Weights of a small transformer language model: 6959 steps.
MLP neurons of a small language model. Each row is named by its layer, matrix (gate and up: input weights) and neuron, and shows model dimensions 48-175. Each number is 200 + 20 x the weight over its row's rms, rounded and kept within 0 to 999. A neuron's up and down rows have the sign that makes its largest values positive.
Before each neuron's rows, "fires on" lists the tokens most often at its 100 highest values on Wikipedia text that the model never trained on. A number after a token or word is its count.

fires on: "9" 56, "2" 23, "4" 7, "6" 4, "0" 4
L3.gate40,222,219,226,182,199,178,194,238,226,163,197,186,194,219,221,227,203,199,208,208,229,179,221,199,255,207,205,238,197,199,203,207,198,206,197,215,208,195,208,191,188,180,185,253,205,218,189,171,174,207,211,241,246,178,192,206,208,214,200,191,201,185,186,201,210,187,201,213,205,198,177,215,197,199,187,215,234,204,191,229,191,228,159,196,210,213,208,183,153,196,197,194,177,166,142,223,193,201,194,174,223,183,166,188,215,174,176,191,204,229,199,199,187,175,170,199,211,225,196,221,219,222,243,192,189,209,198,186
L3.up40,212,207,226,186,189,171,203,216,213,153,206,173,178,237,215,214,180,208,197,202,217,180,244,201,232,193,196,222,215,202,216,193,198,226,199,201,195,193,199,195,186,175,179,241,204,222,196,198,192,216,200,230,234,191,201,193,195,218,176,193,205,196,182,206,202,187,216,204,193,184,166,207,192,190,184,228,259,214,176,230,174,243,159,214,196,218,198,196,146,190,194,179,159,181,161,226,185,192,205,167,221,177,186,198,223,174,160,193,209,212,199,196,186,174,180,196,220,221,191,211,235,224,240,184,183,214,194,208

fires on: "9" 32, " on" 13, "1" 9, " against" 6, "0" 6, " sister" 5
L4.gate276,204,207,159,206,191,218,192,237,209,189,207,218,171,217,198,198,192,206,181,173,193,186,173,215,205,232,229,187,216,185,201,201,228,178,216,184,168,176,200,193,223,211,187,227,178,184,185,163,209,196,174,199,202,195,162,189,224,199,201,218,193,211,217,197,201,186,220,217,180,216,241,212,218,184,260,210,186,198,177,190,230,188,213,186,211,195,198,171,176,200,190,241,207,218,193,224,206,181,216,198,190,222,186,207,197,218,214,204,202,184,208,171,205,217,227,241,191,210,226,178,176,193,228,156,191,238,195,208
L4.up276,212,192,147,178,180,192,196,233,188,213,241,187,190,217,168,182,176,214,223,197,194,185,193,210,210,203,209,178,177,188,185,198,206,175,216,179,182,175,199,212,231,200,175,214,184,199,171,164,179,241,188,211,185,191,206,179,246,226,162,197,206,198,221,173,210,186,207,222,177,237,226,189,231,188,231,202,197,188,185,228,251,181,192,192,224,202,201,215,176,199,191,193,203,229,218,216,204,202,223,190,209,209,189,186,209,188,221,200,203,190,182,206,203,197,241,229,211,196,216,168,164,197,215,174,166,254,212,238

fires on: "1" 69, " medal" 7, "0" 5, " (" 5
L4.gate277,191,208,213,204,208,234,207,146,207,192,246,187,209,219,219,228,196,194,184,181,187,218,216,204,222,174,192,204,193,218,185,165,211,217,240,246,187,197,211,205,214,209,190,211,218,201,202,195,189,224,180,200,206,206,211,183,173,213,184,184,220,219,209,217,189,167,186,169,210,175,178,225,216,209,182,213,193,197,204,197,232,211,184,211,197,234,192,217,183,224,207,207,205,194,206,192,190,240,189,197,209,193,203,226,234,210,248,170,202,217,211,172,169,173,256,197,209,214,189,188,200,234,201,210,182,256,168,192
L4.up277,229,248,195,213,162,200,205,207,214,230,218,190,186,222,199,208,192,202,212,226,230,205,203,158,232,202,195,212,197,177,215,212,225,180,191,233,212,246,214,182,207,180,171,176,210,217,200,201,197,201,211,211,220,186,191,136,225,224,193,190,211,148,216,203,206,193,193,210,190,186,195,224,170,239,246,194,213,183,217,189,183,197,194,205,219,208,196,210,199,215,199,208,174,225,158,199,191,206,174,194,237,192,220,197,221,224,185,211,211,205,185,160,200,214,192,203,204,151,202,201,177,203,215,194,169,191,166,201

fires on: " " 44, "===" 16, "0" 14, "2" 10, "1" 9, "9" 6
L4.gate87,201,222,218,163,180,198,188,225,226,200,208,200,186,196,191,183,183,205,161,201,199,200,201,219,191,221,225,227,189,211,217,167,190,159,158,199,216,180,168,192,170,206,200,185,206,197,201,202,181,195,242,199,255,194,193,183,175,230,222,219,182,211,190,185,215,203,206,193,202,237,202,218,222,189,190,185,250,209,200,217,191,180,226,213,213,212,186,193,172,195,169,184,222,179,167,195,183,204,187,192,243,185,217,200,182,190,190,197,236,220,182,168,208,192,176,187,187,210,194,209,185,201,212,215,218,185,147,243
L4.up87,210,214,223,215,229,203,179,216,224,181,217,224,214,194,210,227,194,171,222,218,214,220,209,215,217,213,208,209,206,214,182,205,159,193,195,214,222,170,192,203,198,194,218,224,180,200,199,221,206,240,223,165,203,190,214,193,174,219,213,204,202,223,171,181,216,143,201,178,210,212,170,227,217,148,204,252,242,228,185,238,217,213,212,207,225,238,178,169,217,199,191,186,190,182,201,201,214,216,229,192,207,179,193,221,188,176,198,204,201,193,211,190,216,178,219,217,183,201,204,214,223,206,220,202,221,177,158,208

fires on: " =" 29, "born" 15, " information" 12, " died" 11, " came" 5
L3.gate354,252,224,192,194,189,195,214,182,194,195,185,230,192,190,194,202,196,210,200,179,183,169,185,201,245,210,169,200,182,188,202,232,212,179,210,229,220,191,233,210,204,180,196,249,214,198,156,199,194,158,198,208,215,207,201,196,171,193,181,213,214,209,195,177,168,163,224,224,194,178,173,175,208,207,234,224,194,196,218,188,200,181,219,205,192,213,239,191,184,187,214,173,207,205,205,181,194,214,182,172,202,195,239,225,179,182,204,216,204,189,178,195,196,178,192,237,213,232,191,226,220,199,231,189,248,210,174,193
L3.up354,227,207,182,212,183,179,168,202,194,181,182,186,166,187,205,181,181,203,202,209,167,181,195,192,204,180,177,171,219,175,206,213,197,166,262,228,214,194,213,189,172,173,179,212,220,189,182,196,224,178,212,225,197,184,221,237,192,226,209,195,233,201,180,182,179,183,231,194,207,185,196,167,208,180,231,221,206,157,240,201,180,206,221,204,213,234,223,202,183,194,202,188,228,211,194,244,196,230,188,211,205,208,236,219,201,156,211,198,228,177,204,188,198,179,181,243,220,207,198,246,191,207,216,203,243,209,194,167

fires on: " and" 57, "les" 9, "," 4
L3.gate294,188,186,190,188,194,218,183,222,211,198,214,186,185,228,207,144,211,221,193,197,223,203,218,181,188,178,225,162,207,218,203,213,176,192,179,198,212,206,183,208,212,198,212,176,205,223,197,183,214,232,219,202,224,190,197,202,210,169,209,197,225,184,214,226,220,210,233,230,200,220,222,206,193,152,223,210,146,206,205,203,210,192,221,157,193,200,210,224,194,182,200,220,190,198,202,169,185,228,193,223,227,161,189,204,203,182,161,191,212,198,213,184,217,182,176,200,173,186,205,178,197,215,185,219,175,189,181,190
L3.up294,189,175,185,184,209,204,202,252,208,207,232,182,203,204,186,198,202,194,208,212,218,210,208,179,206,186,213,199,184,211,219,208,173,161,196,191,203,186,172,170,212,186,240,186,171,234,175,242,209,228,207,233,193,209,218,216,206,189,195,198,179,192,210,221,220,226,176,201,219,198,200,226,196,183,193,181,228,217,226,201,191,214,189,201,185,177,192,197,191,208,205,230,169,240,201,167,170,227,200,229,223,196,191,196,227,194,145,202,201,208,237,236,215,140,186,205,192,222,211,159,206,179,160,216,183,198,235,209

fires on: "2" 45, "1" 22, "ice" 7, "0" 6, "4" 5
L3.gate170,198,212,210,180,223,208,196,197,201,218,184,214,212,219,226,182,158,207,209,160,180,196,209,180,190,163,212,201,187,221,214,185,208,203,186,167,191,212,201,195,218,179,177,189,231,225,183,194,205,225,205,187,230,195,200,180,167,176,186,220,203,182,203,229,223,159,195,235,170,187,205,228,189,191,235,212,217,177,186,171,241,211,206,202,192,193,197,146,225,205,178,211,184,216,214,200,214,201,192,166,213,203,239,213,222,222,222,178,184,182,192,213,176,172,237,214,202,183,187,219,154,197,219,213,217,203,207,179
L3.up170,175,212,225,194,193,191,179,182,199,186,193,177,200,230,219,205,142,227,213,156,196,184,208,184,166,180,219,204,221,171,223,181,204,213,179,168,191,203,225,173,214,185,202,177,212,221,201,211,191,215,236,205,246,190,226,173,205,208,178,197,225,172,181,216,203,163,192,208,182,211,193,226,202,178,221,230,238,193,216,191,206,219,211,218,181,207,203,179,220,180,164,184,201,254,231,215,222,215,221,178,197,172,243,193,226,182,203,197,200,199,194,208,218,179,198,207,211,199,202,207,162,197,233,200,184,214,184,224

fires on: ")" 52, " HUN" 14, " USA" 11, " Germany" 5
L3.gate190,175,221,163,225,219,190,225,197,202,189,229,198,184,174,190,204,204,186,231,180,221,223,203,160,216,195,213,197,189,203,183,218,206,213,179,172,220,219,167,208,201,210,185,199,208,185,242,215,202,168,209,180,216,214,180,222,190,210,208,191,160,162,198,192,211,224,210,209,212,210,204,191,186,222,192,210,223,212,219,183,179,179,221,223,207,208,203,226,176,211,202,183,185,190,174,194,177,211,196,229,193,216,205,164,186,212,199,241,168,210,182,228,227,192,190,223,201,178,177,207,185,143,196,188,171,178,214,187
L3.up190,225,210,199,170,210,212,207,180,164,198,211,198,213,181,227,227,238,212,232,192,218,196,218,183,204,174,200,160,192,211,242,197,217,208,199,225,194,224,171,243,184,199,149,209,185,197,202,219,207,226,175,207,207,192,204,180,218,213,179,210,220,183,227,206,223,206,210,197,202,186,193,213,195,228,190,207,200,227,210,209,195,230,184,241,187,163,191,191,201,211,230,197,187,225,169,195,173,240,200,218,186,196,198,208,211,170,190,208,167,192,201,189,164,201,224,188,165,219,224,163,208,186,176,210,211,200,239,170

fires on: " (" 52, "'" 32, " is" 8, " would" 4
L4.gate129,193,207,190,187,199,226,194,194,223,234,217,219,228,197,210,239,206,193,184,197,215,180,200,194,239,215,207,239,189,195,195,212,209,213,182,178,182,203,231,189,208,246,217,217,199,207,189,201,216,189,212,224,209,196,209,197,166,171,210,200,205,220,187,256,167,204,232,189,181,203,210,206,228,198,195,215,217,219,200,191,211,213,179,185,185,186,170,195,209,240,176,204,238,184,209,204,171,223,171,220,206,205,174,209,178,201,185,196,219,191,191,162,215,200,247,222,214,225,205,218,230,167,223,200,212,211,180,197
L4.up129,202,221,224,206,220,213,195,187,219,195,190,245,221,198,198,197,222,168,207,196,185,185,182,191,218,238,217,211,203,203,248,211,213,225,197,240,201,198,232,193,200,214,175,193,211,194,208,185,192,196,194,198,211,207,229,159,211,194,188,192,226,206,209,199,178,236,223,204,188,164,196,240,216,194,165,204,190,249,198,177,203,193,180,183,162,197,183,171,234,205,177,215,205,218,216,227,214,214,189,199,210,208,202,201,195,207,207,184,203,216,178,196,183,204,199,167,224,200,222,205,215,191,197,215,225,179,202,188

fires on: " |" 57, " the" 8, " joined" 5, " Scottish" 4, " at" 4, "2" 4
L4.gate108,234,227,225,205,210,209,195,209,222,209,190,197,186,223,197,148,211,200,194,181,217,168,212,216,168,233,254,215,213,210,203,206,183,167,199,211,220,169,182,206,198,211,229,188,174,215,218,153,189,188,218,173,203,207,179,193,177,194,196,179,202,187,194,195,228,176,207,193,175,221,219,206,211,189,219,202,201,214,165,211,191,193,219,207,245,170,230,193,204,239,174,216,189,194,191,207,195,206,179,194,212,186,188,211,177,185,184,217,232,192,171,167,221,237,179,196,194,206,235,196,177,184,221,197,181,191,192,188
L4.up108,207,205,203,202,215,188,206,215,209,201,224,198,201,221,181,181,250,206,185,211,202,229,210,218,168,223,240,212,226,209,199,223,184,179,206,215,213,208,180,188,213,179,226,159,165,229,207,204,232,225,168,202,196,216,204,182,189,207,172,205,197,173,232,171,213,182,194,214,190,195,204,181,223,207,208,209,203,223,170,189,215,189,216,185,238,171,216,224,193,240,186,171,163,209,192,187,183,182,170,206,226,205,234,232,178,198,172,204,200,174,206,171,203,206,222,210,199,211,227,201,178,165,203,220,181,188,203,189

fires on: " and" 41, "-" 13, "," 9, "==" 8, "|" 6, "5" 5
L4.gate8,218,185,166,183,191,201,178,192,236,221,176,216,155,201,183,187,179,177,198,196,181,223,185,192,211,239,208,215,227,216,197,179,204,194,221,163,198,185,174,169,219,187,232,229,212,172,194,172,252,186,212,193,194,205,193,231,221,192,223,227,187,213,204,244,188,194,196,227,213,229,210,188,219,158,188,211,210,205,191,176,198,176,212,171,195,188,204,216,202,217,180,217,257,173,191,220,189,201,217,213,198,191,176,192,218,210,193,218,210,215,209,192,220,181,208,197,185,228,181,162,214,192,230,182,175,186,207,182
L4.up8,193,186,186,196,186,196,185,217,218,199,213,190,193,209,202,151,190,165,175,220,182,224,217,188,223,239,194,208,218,196,196,206,206,212,226,194,160,197,205,180,174,231,198,190,178,192,190,208,229,238,206,210,235,190,213,206,211,200,185,215,218,205,205,187,226,184,192,213,219,189,198,203,242,164,211,214,178,170,223,200,174,183,182,182,174,186,174,156,204,226,183,188,214,210,214,231,186,164,242,225,217,208,189,168,209,203,155,218,203,241,235,190,199,188,195,165,206,231,213,212,217,193,209,164,202,178,208,193

fires on: " and" 69, "–" 12, "-" 12
L4.gate212,261,181,198,200,177,175,212,177,209,213,161,226,171,218,188,194,196,235,179,203,179,194,207,190,210,215,194,172,190,219,205,173,229,198,163,176,209,170,185,205,176,211,196,229,189,201,188,201,175,186,223,193,206,200,201,182,174,198,200,231,216,244,202,211,195,191,194,210,184,196,224,192,244,209,229,217,219,206,224,226,180,219,220,236,211,230,203,197,204,201,191,208,207,174,192,161,199,228,239,190,266,193,193,235,169,196,200,202,186,218,173,223,210,185,180,172,195,227,216,202,169,157,206,178,208,195,190,226
L4.up212,183,240,210,176,187,177,192,189,204,234,211,210,203,175,215,203,188,219,210,168,225,190,204,207,188,184,190,250,225,177,176,212,146,199,212,177,182,194,213,190,174,209,212,182,175,212,184,187,180,185,257,233,204,206,215,218,198,201,179,194,202,215,188,190,203,172,211,208,180,186,180,206,225,216,225,197,165,202,217,174,174,179,201,199,202,184,192,178,219,250,187,185,190,178,245,249,201,244,205,199,220,191,196,235,198,219,249,211,211,182,172,179,204,173,208,184,206,201,186,207,214,160,212,205,215,165,208,179

fires on: "," 100
L3.gate23,209,207,214,228,193,180,180,217,173,242,209,194,199,194,213,226,213,210,227,208,205,195,229,200,214,189,229,164,207,245,219,203,188,197,198,200,201,241,208,142,197,194,236,227,212,199,196,192,198,265,231,212,188,200,217,190,183,195,214,197,230,215,218,213,222,187,224,189,220,180,212,225,217,214,221,226,197,180,211,217,209,203,178,202,176,184,187,194,207,186,213,208,173,225,157,223,200,203,216,159,212,177,190,209,200,186,166,191,197,201,219,225,204,165,168,180,174,201,218,183,199,189,223,177,208,187,200,209
L3.up23,187,191,191,190,213,148,194,207,192,186,168,200,221,200,219,168,209,206,177,206,180,190,238,201,194,182,203,216,198,209,194,207,207,206,211,212,195,228,203,191,208,188,212,212,207,210,197,184,216,213,187,222,175,165,188,169,213,172,242,213,206,173,188,206,168,153,210,177,190,183,220,198,188,181,207,193,178,192,166,190,219,228,198,193,212,219,243,147,200,171,177,224,179,184,159,182,229,181,204,190,180,200,176,237,166,201,155,208,182,157,198,207,176,198,201,215,175,204,186,221,215,209,245,206,226,205,181,203

fires on: " =" 49, "===" 17, " ===" 11, "=" 9, "." 8, "====" 5
L4.gate227,256,235,196,189,176,173,228,216,215,200,213,203,159,218,222,195,225,204,216,183,184,174,215,206,176,224,197,234,161,191,199,198,206,190,181,219,204,204,198,204,236,185,226,193,238,213,179,183,187,194,185,225,225,182,167,175,200,183,206,210,165,170,202,179,195,187,193,180,198,227,175,210,174,199,173,188,183,186,179,187,220,177,219,178,211,183,192,181,223,180,201,179,181,205,205,204,198,197,218,203,208,226,176,209,158,211,225,199,215,192,172,171,197,201,197,221,207,186,174,209,223,188,201,187,221,172,193,174
L4.up227,241,214,215,189,183,165,202,209,191,186,219,220,190,185,216,212,250,211,221,196,195,240,223,200,196,192,216,217,197,213,224,214,193,187,204,194,203,182,159,201,206,183,255,202,175,222,191,186,219,202,219,246,190,208,194,218,214,193,187,188,182,186,233,213,197,221,177,203,206,217,203,188,187,209,185,202,203,205,200,176,241,159,224,115,187,191,228,221,211,211,208,195,197,225,189,237,189,184,206,210,192,203,163,215,207,200,192,210,209,204,178,214,176,176,207,230,205,227,186,210,216,224,211,223,192,196,199,219

fires on: "4" 16, "3" 16, "=" 15, " use" 14, " between" 8, " =" 8
L4.gate302,184,216,194,198,202,207,182,220,219,137,210,194,191,198,202,196,206,176,185,183,190,195,193,209,204,209,212,219,187,202,202,209,223,193,193,203,203,168,210,192,196,203,249,196,217,159,179,199,239,163,223,224,229,176,170,189,221,215,199,203,186,181,180,219,208,193,183,213,191,226,186,198,206,201,201,184,213,174,177,172,189,179,219,179,227,211,208,202,176,180,212,247,267,180,209,230,166,191,196,238,181,231,208,173,218,197,212,217,216,225,196,190,219,207,168,198,166,244,199,181,180,210,233,239,192,174,211,151
L4.up302,189,192,207,204,223,197,182,220,202,165,202,182,199,198,176,211,221,170,204,186,173,215,206,243,192,162,215,227,148,185,211,200,200,209,212,233,197,160,225,201,177,200,263,185,195,184,193,181,217,173,228,213,203,195,201,188,187,206,183,212,212,159,212,195,212,207,220,216,206,201,186,181,207,200,238,197,209,216,216,186,191,175,210,180,204,185,213,229,176,186,245,238,241,208,199,232,194,157,206,205,127,221,190,204,240,199,195,223,206,211,235,202,212,197,163,229,208,252,205,181,197,215,213,199,187,210,216,187

fires on: "," 59, "\n" 22, " and" 9, "2" 7
L4.gate94,211,184,187,181,184,201,194,172,163,217,213,184,143,217,193,166,184,226,213,204,171,199,184,153,194,204,236,204,199,237,184,179,210,191,234,234,229,216,225,203,182,177,215,222,185,214,156,210,168,201,233,194,176,225,209,180,207,194,194,199,214,200,217,186,205,216,177,214,182,171,234,203,199,208,204,228,202,194,169,224,207,204,220,219,174,206,222,189,185,210,221,213,177,201,181,224,195,210,168,188,230,206,210,179,188,208,209,185,190,201,175,212,175,152,200,211,223,189,215,189,176,202,210,185,210,172,173,192
L4.up94,238,240,191,176,194,217,221,207,190,193,174,199,143,242,214,183,194,204,192,210,145,183,190,164,179,213,201,202,178,196,202,184,217,220,210,194,236,209,222,195,211,181,202,199,215,219,197,211,178,205,181,213,190,214,196,198,198,215,199,186,198,187,221,206,208,178,216,198,207,200,211,211,204,189,213,200,168,213,202,206,201,200,177,204,220,220,187,205,222,212,212,194,215,147,184,222,169,195,177,229,271,198,213,240,164,192,215,198,209,179,170,197,179,191,221,210,205,196,199,213,195,190,190,212,201,199,169,209

fires on: " series" 23, " number" 14, "les" 6, "=" 5, " set" 5, " concept" 5
L4.gate61,216,214,177,197,209,240,246,215,201,192,190,207,173,200,225,193,213,212,177,203,216,229,223,162,207,223,218,220,182,173,198,194,187,204,207,181,224,231,208,215,220,189,219,218,225,206,228,226,185,191,172,232,208,212,195,209,206,224,213,216,171,171,209,210,177,218,231,177,213,191,195,206,176,168,170,198,181,219,229,169,229,221,129,195,223,237,209,224,195,221,202,188,212,186,173,191,192,187,170,221,208,183,171,185,200,191,210,205,197,180,175,178,183,213,218,235,182,159,174,191,196,184,184,186,161,188,230,208
L4.up61,195,216,191,210,187,221,217,222,179,184,193,193,208,198,201,170,223,236,185,206,206,251,244,196,229,199,221,215,203,205,203,205,186,195,199,210,203,230,211,219,211,167,222,164,210,228,216,197,170,219,191,220,191,202,224,189,217,218,186,186,219,178,217,181,221,220,224,211,218,162,224,242,197,189,175,222,179,220,242,164,232,209,174,176,178,233,219,212,182,229,206,203,192,200,190,199,207,199,184,194,220,207,179,203,220,171,179,207,167,217,199,203,181,175,215,210,203,170,198,173,186,212,175,219,186,179,228,200

fires on: " |" 100
L3.gate132,164,197,199,194,212,209,189,163,209,192,179,198,156,186,210,210,176,194,169,189,180,167,180,221,199,213,178,176,208,192,196,151,203,171,195,214,219,183,211,197,195,202,205,172,227,192,202,207,211,156,230,207,240,231,195,220,182,198,180,180,196,204,181,194,183,163,200,212,177,219,217,215,204,187,193,207,167,188,175,166,170,201,265,190,211,215,224,174,188,199,209,237,194,169,205,183,215,191,202,214,210,187,191,184,186,214,194,186,217,195,201,231,201,223,178,219,209,205,198,216,190,180,215,183,218,182,176,200
L3.up132,182,210,217,189,199,161,200,208,189,213,168,197,208,186,211,219,209,193,212,213,224,186,224,216,220,225,185,171,210,210,174,208,186,212,190,235,213,203,198,189,214,195,173,204,206,214,174,205,191,166,211,177,193,217,221,210,144,213,208,176,149,185,173,160,193,182,206,210,200,193,195,167,191,201,183,190,218,169,190,192,160,201,204,186,206,212,202,170,196,205,187,180,190,184,194,188,177,205,182,207,193,165,188,179,191,210,185,191,186,178,181,172,184,195,216,261,208,197,243,216,204,170,166,181,215,217,188,183

fires on: "3" 24, "0" 21, "1" 10, " station" 8, "9" 8, "P" 6
L3.gate184,201,219,196,214,205,194,198,200,207,181,172,184,221,209,205,197,193,200,164,189,181,218,182,187,186,180,209,227,209,175,194,213,231,210,190,195,195,197,254,208,217,200,214,207,216,207,185,152,219,205,233,192,185,183,182,215,193,180,189,196,223,167,211,234,173,218,200,195,211,207,229,169,215,190,191,208,181,187,209,159,225,211,185,182,208,172,207,213,178,211,143,193,230,203,180,194,198,217,186,234,193,186,140,207,217,213,174,206,211,231,193,180,200,207,203,199,160,238,181,168,201,219,200,212,185,220,219,206
L3.up184,192,201,166,180,236,199,203,185,212,190,195,190,181,199,196,198,168,163,204,183,223,193,198,199,198,190,232,234,170,216,214,225,196,186,195,219,192,197,206,171,217,187,196,196,180,203,218,191,189,187,235,201,180,185,195,185,207,173,175,231,200,165,189,188,167,206,175,198,210,192,216,170,162,179,217,178,223,213,214,205,161,212,223,189,211,197,177,176,201,192,191,191,174,204,222,230,229,177,207,213,227,172,193,187,237,182,197,189,205,207,165,198,187,213,192,223,187,188,221,169,213,187,193,160,177,224,211,200

fires on: "9" 22, "7" 17, " died" 12, " v" 7, "3" 6
L3.gate339,231,256,193,207,203,193,213,175,223,190,186,238,209,210,221,203,200,191,190,177,193,183,188,186,206,219,236,215,179,174,203,232,214,191,170,206,201,203,205,188,225,186,200,220,213,233,192,173,220,216,219,231,218,188,198,213,182,163,205,238,221,217,206,206,175,214,212,239,169,223,203,215,192,202,235,175,206,190,212,179,195,187,186,175,193,168,202,176,226,202,200,198,190,216,178,207,206,196,205,190,226,186,179,197,191,233,166,209,186,199,200,181,178,229,202,205,172,235,222,195,182,211,264,204,171,197,213,203
L3.up339,185,229,237,233,191,203,210,187,202,208,174,240,167,199,230,212,192,192,217,220,222,194,207,168,202,172,175,205,176,174,219,182,213,176,152,213,178,202,211,169,196,194,176,175,190,222,197,175,176,204,162,177,192,204,203,243,239,218,196,202,207,205,194,216,203,208,184,199,179,176,205,226,187,158,192,206,199,167,236,183,203,226,181,178,192,202,229,199,202,178,241,213,213,210,170,194,199,192,183,166,208,195,237,227,227,208,175,164,187,179,209,261,178,197,181,206,213,234,211,208,192,209,224,189,201,189,218,205

fires on: " included" 20, " with" 13, " include" 10, " tracks" 5, " featured" 5, " channel" 5
L4.gate96,194,231,178,209,235,194,184,196,182,190,227,204,168,171,198,200,173,198,186,184,198,159,174,232,212,209,238,185,162,192,195,199,217,183,207,227,210,165,215,239,230,202,215,216,228,194,218,182,190,164,177,177,211,184,190,209,188,210,179,251,197,212,180,171,177,158,176,147,220,197,182,202,189,213,182,202,195,172,162,219,187,211,190,186,192,210,221,170,198,205,211,188,214,164,188,215,210,197,218,235,209,228,184,195,197,189,184,195,178,219,191,187,211,180,192,211,193,217,209,220,206,214,204,219,200,196,157,185
L4.up96,204,220,193,194,231,217,184,190,180,190,223,223,165,191,165,225,185,199,204,200,202,212,183,219,240,177,224,194,185,173,224,215,195,181,201,229,210,186,197,229,220,207,211,210,215,199,227,177,184,197,194,171,195,191,207,196,199,228,164,204,222,204,222,194,197,179,159,171,214,206,207,230,200,233,199,198,192,191,199,213,156,182,186,172,194,220,223,207,202,212,239,200,226,204,219,188,225,211,223,239,222,214,172,181,207,176,182,203,188,242,205,227,220,167,202,186,195,232,194,222,197,203,189,229,174,188,195,208

fires on: "8" 21, " Cur" 15, " Gra" 9, " Gold" 7, "Col" 6, " Nor" 6
L3.gate345,202,192,201,175,235,219,184,231,230,210,189,223,210,199,242,190,184,208,219,210,184,193,233,210,203,225,198,166,199,215,158,177,202,167,209,157,165,196,153,218,190,231,261,229,194,226,222,201,215,187,200,181,209,213,170,198,205,164,248,195,217,201,196,226,211,238,225,179,172,218,223,205,203,175,219,207,165,192,249,203,194,192,157,194,215,189,200,207,212,197,211,246,209,227,175,193,174,173,164,184,206,192,224,175,191,215,221,197,196,203,197,219,190,206,193,197,211,212,212,179,167,178,206,184,217,173,198,187
L3.up345,192,194,196,204,243,183,186,214,222,176,227,226,229,209,230,188,208,190,254,207,174,227,196,178,191,187,162,167,200,219,171,190,207,202,209,196,190,189,164,221,211,199,253,191,168,218,204,234,242,209,175,202,202,208,190,190,227,166,204,177,216,191,200,215,229,216,208,175,197,196,208,207,193,196,211,191,177,211,226,203,196,189,198,202,194,209,194,206,217,228,222,210,179,243,212,156,209,192,193,222,213,188,213,161,210,189,208,186,183,197,197,205,191,202,187,203,213,201,212,203,188,188,162,189,194,150,220,178

fires on: "2" 88, "6" 8
L4.gate312,233,214,203,229,184,193,168,215,207,203,182,232,198,210,208,199,197,204,193,209,211,218,220,198,208,230,225,173,180,218,208,168,223,190,202,192,209,181,198,191,193,181,209,238,225,230,176,179,207,217,214,211,217,186,179,179,170,167,201,199,192,210,196,211,163,214,236,203,224,204,234,172,214,217,187,200,222,191,205,228,210,197,225,196,227,175,196,196,170,205,189,198,227,190,143,233,206,147,176,211,216,184,177,187,200,183,188,232,209,177,197,182,215,190,184,234,179,154,203,234,201,214,209,160,187,218,167,227
L4.up312,208,224,238,213,173,195,204,236,190,158,206,195,230,206,188,208,206,173,173,187,215,201,212,210,197,233,193,224,194,207,210,213,207,225,215,210,208,184,208,166,168,189,185,198,189,237,219,208,212,215,156,175,177,208,208,195,176,199,182,177,207,238,186,206,224,185,223,198,209,163,172,211,193,196,208,201,163,192,200,227,219,223,172,179,189,221,216,184,225,212,161,183,231,182,215,228,225,217,202,190,192,214,187,252,190,213,203,211,197,156,216,210,219,196,205,184,183,167,199,211,210,204,197,197,217,215,204,240

fires on: " Up" 26, " First" 12, " Tele" 8, " Radio" 7, " Bright" 6
L3.gate199,180,204,160,194,216,217,211,228,203,199,164,225,190,209,210,194,228,209,181,202,173,202,185,214,196,201,205,153,207,174,189,187,222,220,212,199,250,199,190,197,197,181,177,239,233,196,191,180,204,189,177,213,212,183,193,183,222,198,219,199,156,168,198,195,176,201,173,180,182,189,239,215,203,184,179,180,230,169,183,196,220,157,184,199,243,199,190,229,236,193,187,174,234,213,167,189,178,175,157,204,258,199,213,214,173,231,210,244,207,208,204,180,209,185,234,203,195,195,186,208,214,188,187,170,211,189,223,216
L3.up199,214,209,207,208,152,228,188,181,187,210,193,235,213,204,203,193,195,190,175,183,182,203,179,214,175,221,202,158,231,197,184,170,187,206,207,214,241,197,163,191,198,183,160,175,216,182,224,212,201,201,213,186,223,194,212,236,207,201,213,179,196,195,200,186,217,183,207,156,191,180,215,228,189,185,202,182,201,182,213,189,225,174,213,157,209,221,224,208,218,190,194,225,229,197,230,219,197,164,200,190,253,208,233,225,202,214,252,208,210,249,216,183,237,165,222,177,206,209,215,205,193,225,184,193,222,204,215,223

fires on: ":" 24, "-" 19, " +" 12, " −" 7, "=" 7, "ome" 6
L4.gate110,230,162,190,196,189,199,178,184,214,203,224,216,190,208,223,216,184,218,221,236,203,198,203,176,235,210,183,171,212,184,172,216,224,212,207,183,205,176,187,188,192,221,205,200,199,182,178,183,202,217,208,209,194,211,195,224,233,220,214,212,202,205,227,181,188,208,180,226,187,221,217,186,224,179,217,217,199,188,194,181,212,176,206,180,209,174,198,178,206,213,182,195,230,176,209,150,218,219,204,230,210,198,149,196,193,155,161,210,176,244,179,245,200,226,186,220,197,224,192,205,200,190,220,182,192,177,203,210
L4.up110,233,158,208,216,194,198,194,177,183,205,200,201,197,183,217,188,186,176,211,199,198,207,207,205,185,223,221,230,218,191,197,209,208,207,215,219,193,201,197,196,187,216,180,151,180,198,227,185,194,212,203,189,174,219,230,233,200,240,196,211,215,218,183,178,209,188,185,195,203,180,218,217,195,188,211,236,196,189,210,210,203,215,229,147,180,169,210,156,197,187,153,177,225,195,233,183,227,238,195,175,185,209,213,269,185,187,226,199,165,220,177,225,188,205,184,195,197,201,238,210,195,190,204,176,236,203,201,235